{"num_attention_heads": 4, "hidden_act": "relu", "norm_place": "pre", "norm_eps": 1e-06, "qk_norm": false, "attn_scale": 0.0884, "bias": "all", "tie_word_embeddings": true, "parallel_block": false, "init_std_down": 0.0, "schedule": "wsd", "decay_fraction": 0.636, "doc_mask": true, "train_tokens": 946700000, "max_steps": 7223}
MLP neurons of a small language model. Each row is named by its layer, matrix (up: input weights) and neuron, and shows model dimensions 186-249. Each number is 200 + 40 x the weight over its row's rms, rounded and kept within 0 to 999.
A block is one neuron, or neurons of one layer that tend to fire together. After each block is what it responds to, as a language model described it from the Wikipedia text at the highest values.

L5.up235,208,209,182,234,183,269,193,180,200,186,162,215,188,239,247,163,231,156,176,210,231,129,272,208,217,208,178,239,211,219,224,219,197,180,157,222,214,249,253,164,253,201,156,211,172,155,169,204,221,268,224,151,245,183,218,175,244,247,216,221,241,156,284,206
L5.up485,217,192,226,206,200,230,201,251,215,179,179,237,268,209,218,174,247,162,198,210,197,160,166,178,163,209,183,183,139,198,195,160,219,182,176,231,189,213,198,175,224,105,164,217,182,173,157,268,168,175,231,169,207,206,230,118,277,261,190,139,276,201,301,149
Responds to: Determiners after prepositions

L5.up1110,230,206,162,262,190,240,225,226,228,264,138,140,206,179,186,216,242,152,244,207,184,223,229,178,190,199,254,208,195,250,218,116,270,216,214,230,272,212,227,212,247,196,164,198,249,188,185,207,148,248,198,197,202,125,161,157,203,145,190,268,186,202,178,187
L5.up3140,224,154,167,166,182,237,198,206,260,292,197,191,220,243,227,235,242,118,147,160,202,268,248,181,142,210,156,157,198,158,183,154,248,170,181,142,199,269,139,175,146,146,240,216,240,206,199,241,263,173,163,188,171,170,259,181,195,221,162,236,180,233,201,181
Responds to: Mid-word fragments in rare words

L5.up2820,171,248,155,222,215,183,199,202,186,272,199,177,148,163,164,250,200,151,218,186,176,191,193,257,213,238,228,175,156,195,205,174,185,198,192,262,169,108,238,200,143,222,123,210,134,158,237,234,133,196,244,154,185,204,236,269,163,193,135,158,178,187,191,219
L5.up3254,180,215,199,213,163,136,182,264,231,178,205,163,173,179,156,212,190,170,130,125,205,299,201,136,198,224,161,152,185,186,201,189,232,266,148,227,167,104,199,180,197,235,185,149,217,134,214,200,155,241,282,224,166,238,211,140,211,286,213,265,198,201,239,188
Responds to: Empty table cells

L2.up836,154,230,271,186,199,191,225,210,132,193,229,236,201,102,254,167,246,91,174,289,252,147,148,222,115,166,144,192,189,215,207,154,198,212,141,228,189,197,97,155,301,154,205,261,190,190,211,140,218,274,174,224,166,240,213,165,183,214,124,106,239,142,213,174
L2.up1158,205,195,158,185,218,278,144,201,280,191,241,175,211,209,160,138,236,180,230,183,245,86,116,232,193,214,193,182,236,239,210,229,205,115,175,257,205,244,251,111,244,183,168,225,218,190,251,203,179,243,169,188,247,261,189,207,186,234,144,183,240,197,106,194
L2.up3417,169,206,177,206,198,203,213,173,186,202,189,218,118,154,159,145,184,191,206,210,222,118,110,234,160,226,165,219,214,227,226,216,208,186,146,114,215,221,122,207,228,140,155,242,251,204,207,236,166,201,126,103,203,267,163,150,226,238,202,224,203,169,198,146
L2.up3807,173,181,224,177,208,143,213,215,240,256,191,136,218,219,199,145,125,130,200,215,154,149,161,252,215,155,226,270,211,228,230,214,157,123,218,168,117,175,158,189,245,159,241,164,188,186,177,199,181,151,188,66,253,258,213,266,220,281,113,161,270,177,201,210
Responds to: Table summary cells

L3.up124,194,185,151,189,242,226,211,215,164,198,238,160,260,175,233,199,231,207,210,148,154,157,165,129,194,232,156,237,204,156,171,123,197,248,203,182,262,92,187,253,175,196,168,169,163,163,288,152,252,165,253,203,192,273,155,162,155,188,234,192,233,266,235,198
L3.up307,208,310,223,214,184,255,191,163,231,258,158,177,272,185,210,112,216,225,204,116,209,202,230,165,178,177,221,231,172,162,201,136,208,236,182,196,177,139,207,226,166,226,182,229,184,231,201,212,202,165,201,205,256,189,221,187,216,226,202,163,199,242,231,248
L3.up380,155,219,249,202,221,312,180,278,204,216,218,207,188,277,242,178,174,203,175,283,222,225,178,194,207,198,263,228,229,107,153,143,157,151,198,212,196,148,219,199,137,252,145,164,219,197,153,213,235,159,102,186,217,246,214,146,234,195,177,152,144,120,218,207
L3.up902,192,237,185,214,169,187,168,197,198,203,222,118,198,286,199,223,235,223,143,212,220,267,177,207,285,210,279,295,256,251,207,197,135,221,296,187,197,189,154,167,179,205,174,121,213,216,119,231,240,194,167,219,270,209,168,185,224,136,181,153,208,176,194,190
L3.up978,239,224,247,216,152,223,209,227,190,188,182,97,243,254,190,154,194,215,202,280,186,162,205,247,231,166,207,189,224,218,198,162,197,198,184,193,191,186,219,232,179,219,217,190,184,278,238,243,293,94,301,183,165,219,185,190,326,155,215,129,228,209,280,182
L3.up2544,210,268,193,228,237,292,182,153,196,152,204,191,159,202,149,149,203,168,201,165,252,243,159,240,219,173,175,142,237,171,218,200,189,186,210,233,127,179,142,188,226,261,141,239,199,163,137,238,257,147,168,297,225,216,200,231,218,159,178,165,176,282,170,222
L3.up2582,199,173,272,241,192,202,235,157,233,156,165,177,176,206,203,193,186,193,205,101,178,232,233,178,227,164,207,237,185,180,229,137,240,156,258,220,183,185,213,251,165,234,133,209,234,156,218,157,245,219,252,165,223,257,224,231,282,252,275,219,261,223,179,238
L3.up2705,194,230,182,163,295,226,287,200,249,215,192,164,249,143,215,154,142,228,241,162,172,165,254,238,148,196,244,296,156,144,220,121,289,163,188,227,178,196,151,211,218,231,142,144,201,186,167,194,199,128,257,243,227,198,211,168,195,163,259,196,202,156,245,203
Responds to: Clause-opening function words

L3.up661,150,177,194,229,210,176,220,139,238,239,208,207,185,149,225,192,158,248,204,155,233,178,226,189,251,283,171,204,170,276,259,210,239,189,251,211,278,150,175,223,200,210,242,215,220,151,131,255,159,159,305,181,191,187,237,242,223,193,217,243,136,191,157,166
L3.up1473,210,162,218,228,206,182,254,149,250,214,213,234,255,147,201,162,213,193,232,178,280,145,199,226,182,184,145,224,191,229,210,187,184,264,215,235,243,179,199,248,220,248,206,215,155,171,228,195,216,189,239,228,162,227,118,187,233,164,234,223,219,92,193,182
L3.up1485,210,156,210,218,128,258,186,284,137,204,259,240,208,150,189,120,222,212,225,184,230,260,179,203,176,176,142,176,215,152,189,117,209,254,169,232,227,164,179,224,164,188,154,175,173,235,242,186,230,120,251,207,185,196,169,163,280,210,228,252,267,154,140,237
L3.up2515,250,175,266,204,215,214,157,189,173,248,204,281,142,177,159,194,208,199,167,222,123,125,195,160,268,204,164,222,247,230,224,147,156,187,178,187,244,227,222,234,271,184,155,225,174,213,196,230,222,162,172,151,216,215,200,183,231,279,168,137,187,185,202,167
L3.up2818,200,174,227,232,131,219,228,178,204,208,218,207,204,171,177,187,192,253,165,188,160,196,163,244,259,232,212,164,188,158,114,208,205,161,216,245,271,224,147,177,190,211,163,234,146,183,190,246,206,215,148,239,130,175,158,245,215,175,175,181,274,201,247,221
L3.up3014,242,180,209,245,200,187,194,269,218,182,209,214,165,197,228,194,160,99,214,210,253,188,197,237,161,148,209,184,172,215,178,235,198,188,234,182,183,159,220,216,283,179,173,236,176,235,255,206,186,197,152,193,160,196,192,217,189,211,210,168,245,180,201,214
L3.up3870,197,139,182,229,219,157,250,195,212,224,212,213,149,275,186,206,257,230,187,145,206,141,264,213,186,169,154,241,235,250,193,229,170,157,224,253,174,176,150,191,160,168,201,224,179,246,217,216,130,191,228,178,165,186,149,169,243,176,232,204,267,165,247,187
L3.up3920,164,252,243,230,238,146,192,218,243,185,201,201,226,226,230,177,117,221,162,237,185,183,181,292,197,234,205,150,259,358,161,201,212,222,251,174,253,177,242,239,246,172,147,190,234,190,225,209,217,205,232,171,229,243,181,165,210,196,166,232,217,162,187,275
Responds to: Wiki table and section headers

L2.up1981,271,219,258,279,189,178,178,224,215,188,184,146,268,143,263,214,271,255,237,178,194,205,157,190,257,206,233,190,210,208,245,216,217,203,180,227,243,188,201,250,232,223,249,147,269,180,190,212,264,173,228,232,193,139,156,274,225,187,175,94,141,191,195,132
L2.up2337,254,186,180,211,222,236,155,169,186,206,198,200,205,175,226,226,191,251,177,193,199,199,195,196,302,172,296,216,280,238,206,154,163,145,143,168,151,179,180,189,237,163,232,222,190,213,213,201,211,207,149,223,187,202,129,248,230,284,172,166,216,187,184,214
L2.up3147,264,154,228,193,199,216,167,194,248,177,180,190,200,185,176,228,174,198,305,181,273,202,164,184,251,196,216,195,180,220,224,202,155,200,194,197,206,170,220,196,199,228,228,211,204,184,222,248,226,202,175,205,184,214,181,271,213,178,144,181,199,198,189,222
L2.up3758,230,184,251,219,234,135,227,148,212,225,174,193,240,207,167,222,180,156,258,173,144,247,195,196,203,228,199,193,216,119,219,128,193,118,188,162,222,191,240,207,145,158,124,216,135,208,198,167,181,249,208,188,173,236,177,201,212,256,233,244,280,233,171,135
Responds to: Wiki section-heading markers

L5.up2260,173,196,186,228,227,153,213,294,325,235,192,212,118,226,178,252,234,181,223,172,247,183,92,186,185,205,196,198,278,131,205,191,228,293,177,239,145,226,263,190,285,157,219,158,189,166,235,188,100,153,135,246,213,198,206,193,239,208,174,173,193,101,201,208
L5.up3764,260,154,237,208,139,118,225,218,237,237,148,250,176,177,216,187,126,196,248,219,216,172,180,243,235,274,187,190,203,223,186,180,167,226,150,184,221,215,212,195,205,158,165,267,230,194,236,255,163,282,162,197,219,189,223,158,170,169,194,203,196,174,197,142
Responds to: Wikipedia section-heading words

L5.up1005,185,193,186,253,219,164,135,154,227,153,171,184,227,138,236,196,189,184,172,148,126,235,172,205,249,223,224,229,176,220,161,260,212,164,189,163,162,177,202,223,183,195,149,237,127,215,206,196,275,162,242,177,219,143,198,148,211,221,242,195,210,226,208,230
L5.up1018,147,238,131,202,236,225,197,264,219,284,135,304,215,205,222,174,182,201,156,153,261,140,169,231,207,215,204,180,181,261,224,216,205,150,198,184,184,203,224,165,167,133,180,159,246,196,128,222,125,196,167,153,234,229,228,254,264,254,185,166,136,220,190,199
Responds to: Section heading markers

L3.up257,185,214,201,212,174,163,180,205,146,135,184,221,243,199,196,244,183,265,184,179,249,272,196,183,180,243,176,126,260,271,147,290,156,212,141,149,163,216,219,139,249,167,154,191,192,208,203,181,203,178,252,184,140,159,196,259,178,212,188,229,227,166,192,236
L3.up266,159,235,157,190,197,235,213,240,197,147,160,159,117,135,178,309,217,219,87,265,190,173,228,227,192,191,239,190,192,192,228,164,110,184,206,161,97,133,258,179,198,214,225,244,121,193,149,230,188,185,208,271,196,178,170,197,151,284,143,219,195,198,227,190
L3.up1173,182,195,180,177,184,173,261,169,186,215,209,213,203,192,205,136,160,162,223,232,162,209,190,221,240,211,133,180,210,154,222,163,186,217,223,151,165,167,195,224,227,185,147,313,153,191,282,216,203,229,163,162,190,239,188,144,207,219,214,221,252,223,187,216
L3.up1392,148,219,166,100,183,210,193,201,136,212,192,211,178,187,228,163,243,224,259,213,272,213,222,176,213,156,191,232,164,173,263,148,203,157,157,185,199,208,216,179,221,251,152,228,175,174,184,198,166,230,207,227,204,207,199,175,191,264,208,208,229,170,225,87
L3.up1796,139,162,213,160,201,166,162,210,220,218,140,244,225,160,178,195,242,156,217,216,232,207,135,243,283,144,229,202,268,257,220,234,248,248,244,182,279,217,163,150,120,187,150,255,226,208,188,128,174,226,227,205,156,88,77,180,222,227,173,225,188,204,139,202
L3.up2765,194,262,192,202,205,91,166,204,258,209,158,104,230,244,224,191,244,181,217,209,251,212,204,205,193,202,232,168,177,261,207,288,168,160,177,150,234,204,174,185,225,249,222,244,229,168,296,159,189,258,260,158,103,218,184,193,180,237,139,176,209,219,177,237
L3.up3205,241,140,216,182,238,213,212,272,174,110,173,187,227,174,203,174,131,194,166,153,209,197,212,238,232,227,203,145,195,163,183,155,155,170,211,185,192,268,232,209,134,205,232,188,200,111,92,199,182,184,195,181,246,177,215,181,200,135,235,224,142,151,118,143
L3.up3997,159,238,124,201,220,116,190,279,165,265,229,207,210,144,175,228,186,125,199,131,226,222,111,218,193,254,220,210,169,157,225,239,276,242,130,177,261,188,162,209,175,189,271,163,154,190,142,220,220,273,185,217,230,120,143,178,266,218,222,245,217,186,125,186
Responds to: Empty table cells

L3.up545,175,264,142,194,136,207,238,217,223,206,223,236,260,174,150,280,193,163,212,166,173,143,129,192,143,204,164,179,194,204,223,211,206,206,230,155,204,277,172,197,202,143,175,271,248,177,201,174,138,242,210,157,235,106,167,231,214,155,160,235,219,189,222,202
L3.up613,192,228,189,44,186,151,203,124,200,258,170,226,192,215,71,177,201,240,170,146,242,158,225,190,270,246,213,264,167,251,221,184,226,191,226,213,250,212,182,175,228,266,146,170,208,186,259,174,208,235,235,160,136,213,266,132,79,187,209,106,183,220,147,167
L3.up1003,92,247,281,169,164,174,202,204,197,181,166,226,230,242,119,251,234,266,172,195,203,248,208,177,220,222,255,185,159,172,249,183,181,204,252,271,177,218,148,173,233,209,136,188,273,300,189,224,188,193,199,139,154,175,211,179,243,280,224,165,239,216,205,184
L3.up1273,244,280,190,165,202,251,132,136,162,150,210,183,203,226,200,159,214,287,235,145,232,241,164,292,245,210,233,166,178,220,191,199,183,245,197,250,143,170,165,172,230,242,189,201,236,272,275,204,183,215,211,211,160,195,233,236,156,264,212,197,229,145,176,214
L3.up2806,227,239,239,200,116,141,228,199,193,168,189,159,168,241,143,209,165,258,202,177,224,155,231,197,306,244,168,195,272,214,181,218,215,217,120,196,203,300,218,191,164,246,221,223,211,161,169,157,236,235,172,198,149,216,259,168,197,159,222,201,215,189,145,203
L3.up2904,187,237,200,211,110,213,174,193,227,204,260,168,219,232,145,181,169,232,154,173,185,218,179,152,193,205,151,218,146,288,195,213,163,170,104,128,167,161,184,251,212,258,190,167,269,227,173,242,190,283,269,252,226,255,184,182,284,228,178,249,267,242,197,197
L3.up3403,177,262,169,229,198,198,193,165,273,193,145,168,185,201,154,196,147,176,228,104,232,222,178,170,205,167,177,164,170,216,237,200,183,225,191,205,190,188,233,181,228,226,109,177,197,278,200,206,214,183,248,139,213,194,234,230,181,205,109,216,208,150,218,203
L3.up3770,167,271,160,162,178,226,155,187,183,195,175,176,207,252,132,196,158,179,225,130,244,206,180,186,193,226,171,211,210,239,197,304,147,212,187,191,153,145,239,149,184,259,129,170,203,241,176,214,218,212,211,185,139,165,229,175,115,190,194,201,249,207,217,202
Responds to: Football scoreline punctuation

L2.up2142,202,178,232,199,205,232,252,194,186,210,171,207,190,163,182,146,181,131,228,247,245,181,224,159,257,220,230,220,216,151,158,221,222,199,170,218,200,234,226,189,137,195,220,170,209,226,194,192,213,218,256,241,291,236,284,202,158,229,130,227,122,211,201,261
L2.up2796,208,199,251,211,204,179,156,239,178,251,274,186,193,189,213,242,190,180,230,144,200,196,176,229,211,206,266,205,159,127,175,221,226,222,219,227,189,201,96,165,183,126,216,211,243,194,171,224,154,248,253,127,195,196,239,204,190,206,231,183,158,147,173,242
L2.up3021,219,228,250,125,143,214,233,226,165,276,153,164,132,141,183,195,171,227,234,164,252,191,249,184,162,178,285,187,138,192,192,243,195,206,227,216,175,226,137,265,133,207,144,174,181,259,204,211,280,231,224,148,238,159,227,186,167,214,207,210,234,150,227,207
L2.up3255,231,163,209,183,198,215,202,190,175,179,203,162,224,186,207,207,219,107,237,128,207,217,153,160,204,203,95,196,185,203,202,199,227,297,244,221,198,224,151,196,226,183,203,240,190,261,220,220,173,196,192,192,230,172,163,159,176,254,147,268,238,156,219,161
Responds to: Sports career terms

L3.up148,158,201,205,214,185,200,228,232,300,162,172,179,197,175,233,247,268,187,158,248,201,136,216,180,176,153,211,219,181,181,238,106,228,191,214,263,103,165,227,250,229,210,263,183,238,192,243,190,246,151,138,250,191,183,224,192,184,204,194,181,210,172,284,222
L3.up172,199,151,178,245,205,193,220,244,230,211,177,198,206,194,260,185,176,81,183,248,192,223,92,166,147,148,201,116,193,208,166,224,145,210,186,217,173,203,192,119,189,168,253,222,200,172,195,220,215,238,229,229,219,185,210,186,200,224,232,181,153,187,192,281
L3.up2197,222,278,190,212,170,138,198,230,168,247,249,189,214,141,211,178,157,246,178,223,272,223,239,160,208,200,170,259,214,258,228,265,242,229,226,230,274,229,234,231,130,206,144,155,227,267,196,147,260,298,179,173,208,204,207,206,179,152,195,198,238,157,235,138
L3.up2919,141,258,185,180,184,134,228,225,198,193,309,176,206,173,310,216,220,214,152,249,209,230,175,211,196,281,186,198,238,185,211,240,158,229,160,278,275,167,160,228,213,179,219,209,242,183,186,227,178,240,147,133,227,228,213,220,180,188,117,167,225,140,239,237
L3.up3275,155,271,160,172,157,161,241,253,229,185,181,184,248,205,248,216,174,173,215,177,238,150,228,199,224,186,186,215,160,228,201,166,198,238,180,184,262,157,186,300,198,247,198,189,243,230,214,258,241,159,208,155,195,223,136,215,141,136,76,226,174,247,224,195
L3.up3540,228,171,139,206,207,227,280,216,164,211,152,214,155,208,215,167,189,168,249,178,222,274,285,206,157,228,173,185,239,255,140,146,198,259,202,274,223,153,246,196,220,172,240,213,243,208,213,194,258,204,218,219,171,156,169,191,175,202,203,162,184,162,252,210
L3.up3930,257,137,192,191,142,130,201,173,223,208,167,230,260,161,225,239,256,198,193,163,152,145,283,222,220,239,248,201,120,148,180,266,209,203,195,240,251,190,281,278,112,200,151,204,250,216,273,111,233,219,177,172,160,198,184,176,286,191,179,156,216,179,287,213
L3.up3938,233,251,233,179,103,245,232,217,198,213,216,213,210,94,183,221,239,182,128,208,180,145,293,195,167,212,124,226,202,244,126,225,170,242,240,201,175,224,226,213,256,227,125,183,282,222,188,213,215,325,163,185,202,178,234,132,194,228,115,188,209,174,135,186
Responds to: Mid-name "am" piece

L2.up314,205,138,198,145,177,148,180,180,212,186,211,222,218,109,286,230,227,180,150,168,211,126,196,167,257,202,230,249,172,190,269,212,219,163,204,234,191,168,264,207,172,214,183,249,202,183,193,190,285,268,231,185,244,265,160,165,211,159,196,133,180,175,217,180
L2.up440,271,242,200,212,160,180,206,178,81,222,262,221,124,172,288,135,146,162,174,199,202,240,258,251,265,156,177,227,202,218,291,150,157,284,210,152,299,211,144,235,174,168,158,152,190,157,212,192,232,226,180,243,266,190,282,195,229,206,179,173,109,228,148,224
L2.up1425,294,231,204,176,251,236,219,164,205,128,220,198,225,171,204,216,238,131,195,200,109,210,280,261,245,206,141,166,133,174,193,208,240,253,263,238,211,179,196,185,226,203,222,292,232,179,228,169,227,170,197,147,196,194,141,236,116,241,173,220,249,206,220,164
L2.up1876,111,231,155,242,173,125,226,178,250,270,261,180,205,186,235,250,229,201,141,205,268,233,174,187,192,195,226,218,288,213,201,173,165,271,271,233,290,162,219,276,159,208,222,192,209,190,164,219,190,193,178,138,198,177,193,224,196,232,174,182,108,197,213,209
Responds to: Name-initial pieces in lists

L3.up61,162,224,219,224,193,185,167,185,206,225,153,206,223,205,148,193,235,231,216,234,134,275,228,213,142,188,145,115,262,242,194,223,239,238,155,141,185,180,126,170,229,223,165,150,168,269,161,166,176,169,166,217,169,240,222,177,129,233,208,190,212,170,183,228
L3.up113,214,226,204,181,181,284,221,199,210,239,158,183,241,221,218,188,164,232,199,221,174,233,119,259,157,271,246,243,190,173,190,136,189,212,178,269,242,155,227,153,241,212,225,182,188,195,198,250,217,180,209,207,215,180,220,177,276,212,204,181,193,223,192,141
L3.up1187,177,250,197,203,172,151,221,170,190,190,210,181,172,265,261,205,249,151,149,208,184,147,211,234,238,209,232,169,195,168,226,251,216,216,197,205,158,208,196,176,194,193,194,128,299,273,232,186,168,146,207,176,299,157,163,200,214,167,221,169,194,189,224,198
L3.up1575,260,259,191,267,214,193,207,214,171,202,125,221,179,174,169,114,210,137,224,218,259,233,143,194,199,199,214,192,211,188,217,229,211,192,156,171,227,247,229,231,231,227,235,131,178,233,239,237,165,242,245,184,239,153,222,136,191,209,291,283,252,160,242,197
L3.up2656,181,204,267,206,168,203,159,208,173,218,122,189,211,136,197,191,278,181,223,233,241,249,260,203,188,197,208,160,205,284,98,177,231,236,211,111,182,224,183,81,157,163,187,146,207,190,217,237,194,224,242,265,206,183,154,222,239,176,181,289,128,202,227,208
L3.up2923,196,226,197,281,180,185,230,203,150,253,149,191,151,209,212,214,234,115,135,187,267,186,223,190,214,245,260,146,162,161,212,122,195,193,236,206,239,241,142,180,232,205,185,209,207,168,177,193,226,177,240,171,206,175,146,173,233,211,208,163,267,236,212,196
L3.up3429,186,207,216,249,106,231,249,167,168,199,201,150,214,81,221,192,200,160,234,187,251,169,231,186,223,161,219,172,241,174,203,194,189,163,224,253,222,253,181,170,278,276,207,187,224,206,190,262,283,180,174,188,165,175,130,195,169,164,240,197,276,174,248,170
L3.up3948,239,181,167,144,205,200,191,162,274,238,191,200,148,176,250,142,233,220,137,178,158,211,224,194,214,163,190,165,133,217,165,189,243,240,201,99,145,231,228,175,243,271,162,174,244,200,219,252,180,162,159,137,186,193,210,202,209,253,179,235,206,244,273,118
Responds to: Determiners opening noun phrases

L2.up54,215,187,173,153,209,176,191,198,174,164,158,213,212,176,225,254,295,172,260,209,247,183,229,143,171,218,235,171,172,232,160,136,253,153,214,243,186,197,174,133,270,244,207,184,239,213,263,203,206,233,140,199,210,255,237,140,145,206,162,175,202,200,212,166
L2.up1518,163,178,213,154,156,214,200,268,192,247,132,267,248,135,296,163,240,187,227,169,204,195,179,151,189,221,164,236,177,243,187,132,162,254,123,281,183,163,241,158,190,83,131,199,190,189,199,187,127,245,180,183,241,149,208,244,177,195,121,168,217,126,212,193
L2.up1868,245,249,148,228,248,181,249,162,229,205,172,114,199,170,194,221,231,129,178,240,242,201,201,149,221,154,209,114,185,229,154,218,181,196,155,241,234,263,263,106,253,269,223,283,202,200,211,192,192,252,233,195,149,192,233,224,219,226,186,180,233,208,152,173
L2.up2944,109,209,131,212,238,178,221,209,229,199,236,241,210,213,189,161,233,174,227,142,230,231,233,137,179,179,243,195,198,190,193,199,186,193,106,239,208,224,254,171,202,202,217,208,227,194,172,187,168,198,211,228,214,158,231,181,228,143,157,234,286,200,227,195
Responds to: Definite article "the"

L5.up1,145,201,210,190,192,216,205,203,213,199,161,152,174,226,154,194,162,157,312,221,221,197,216,169,162,205,224,144,238,202,171,183,123,213,269,203,159,166,224,206,186,218,266,172,234,199,182,217,275,214,196,137,225,187,238,168,175,203,156,189,229,227,187,173
L5.up2063,205,264,209,161,213,213,182,127,227,227,169,204,132,203,176,203,222,139,155,149,168,251,261,188,147,197,222,206,175,241,259,200,212,172,169,194,186,159,162,243,123,220,185,157,279,218,165,197,207,236,176,190,236,194,231,139,124,202,135,279,246,158,178,291
Responds to: Football match and roster fields

L2.up925,175,164,192,173,252,166,217,197,205,145,275,235,206,235,157,111,204,175,229,244,159,222,292,243,129,254,229,158,164,152,279,106,156,264,215,241,181,126,246,171,226,263,196,159,160,130,267,217,195,241,230,186,159,232,169,138,266,180,169,193,164,250,169,219
L2.up2692,200,213,151,177,197,207,231,163,173,152,176,185,257,173,184,187,214,176,250,144,248,126,153,231,226,153,166,188,172,186,231,207,207,225,280,196,164,193,142,186,245,254,189,230,248,217,242,172,267,223,186,150,167,219,155,201,243,194,177,177,314,137,180,312
L2.up3158,208,162,213,221,217,205,157,185,119,180,230,276,284,133,194,197,137,104,197,241,291,208,282,171,200,231,155,213,222,226,151,168,174,158,192,239,241,181,230,214,124,196,159,160,233,151,186,166,217,161,217,181,239,179,233,233,224,130,230,200,166,253,190,200
L2.up3529,183,145,249,234,192,215,182,256,189,205,219,214,243,210,184,145,122,190,241,196,249,180,216,210,162,212,152,133,228,219,268,164,147,195,176,206,220,259,183,281,231,168,256,208,118,168,209,206,221,217,204,147,260,192,288,219,274,227,205,85,214,136,207,231
Responds to: Token "in"

L5.up1986,124,263,251,229,162,214,181,240,194,138,155,160,209,178,121,172,201,206,165,228,238,267,181,222,163,204,220,191,198,193,220,210,140,196,245,199,232,238,178,114,216,190,207,98,257,183,218,231,231,193,209,262,295,230,229,201,191,193,180,181,219,225,197,196
L5.up2285,128,256,152,225,239,234,294,211,197,181,256,181,141,164,214,122,189,283,153,179,186,226,187,188,226,172,247,164,179,219,188,207,207,146,170,191,203,150,133,171,176,222,195,239,189,167,265,239,170,275,253,264,256,151,172,237,232,259,247,182,228,162,230,229
Responds to: Sameness and equality markers

L2.up1182,147,184,224,168,249,252,147,221,187,229,113,164,199,252,194,199,222,209,209,207,243,203,229,222,160,237,205,188,222,140,181,217,190,232,217,235,142,185,224,186,202,223,227,235,132,124,156,244,182,187,190,210,285,203,249,229,233,197,235,191,157,79,158,207
L2.up1704,207,234,223,226,229,212,129,177,232,190,96,208,217,187,199,187,186,246,182,203,252,168,141,266,221,143,197,148,244,264,150,200,252,206,92,172,211,163,165,150,152,175,217,228,215,252,160,171,231,218,226,193,168,204,230,194,248,231,143,177,165,237,201,206
L2.up2110,264,208,238,193,163,222,169,195,258,327,175,165,144,207,197,203,182,189,242,229,261,198,187,142,144,230,155,205,150,171,189,219,246,219,201,305,210,206,119,194,173,236,205,230,205,156,250,181,245,257,200,144,188,214,197,186,161,208,178,183,195,176,268,249
L2.up3561,193,209,168,174,213,109,205,186,228,164,234,122,184,202,141,246,168,161,169,114,154,251,164,202,225,200,240,267,230,225,231,188,230,212,150,222,228,205,176,250,201,159,212,211,174,208,267,184,162,208,195,207,152,282,158,178,226,217,207,164,205,203,215,293
Responds to: Empty table cells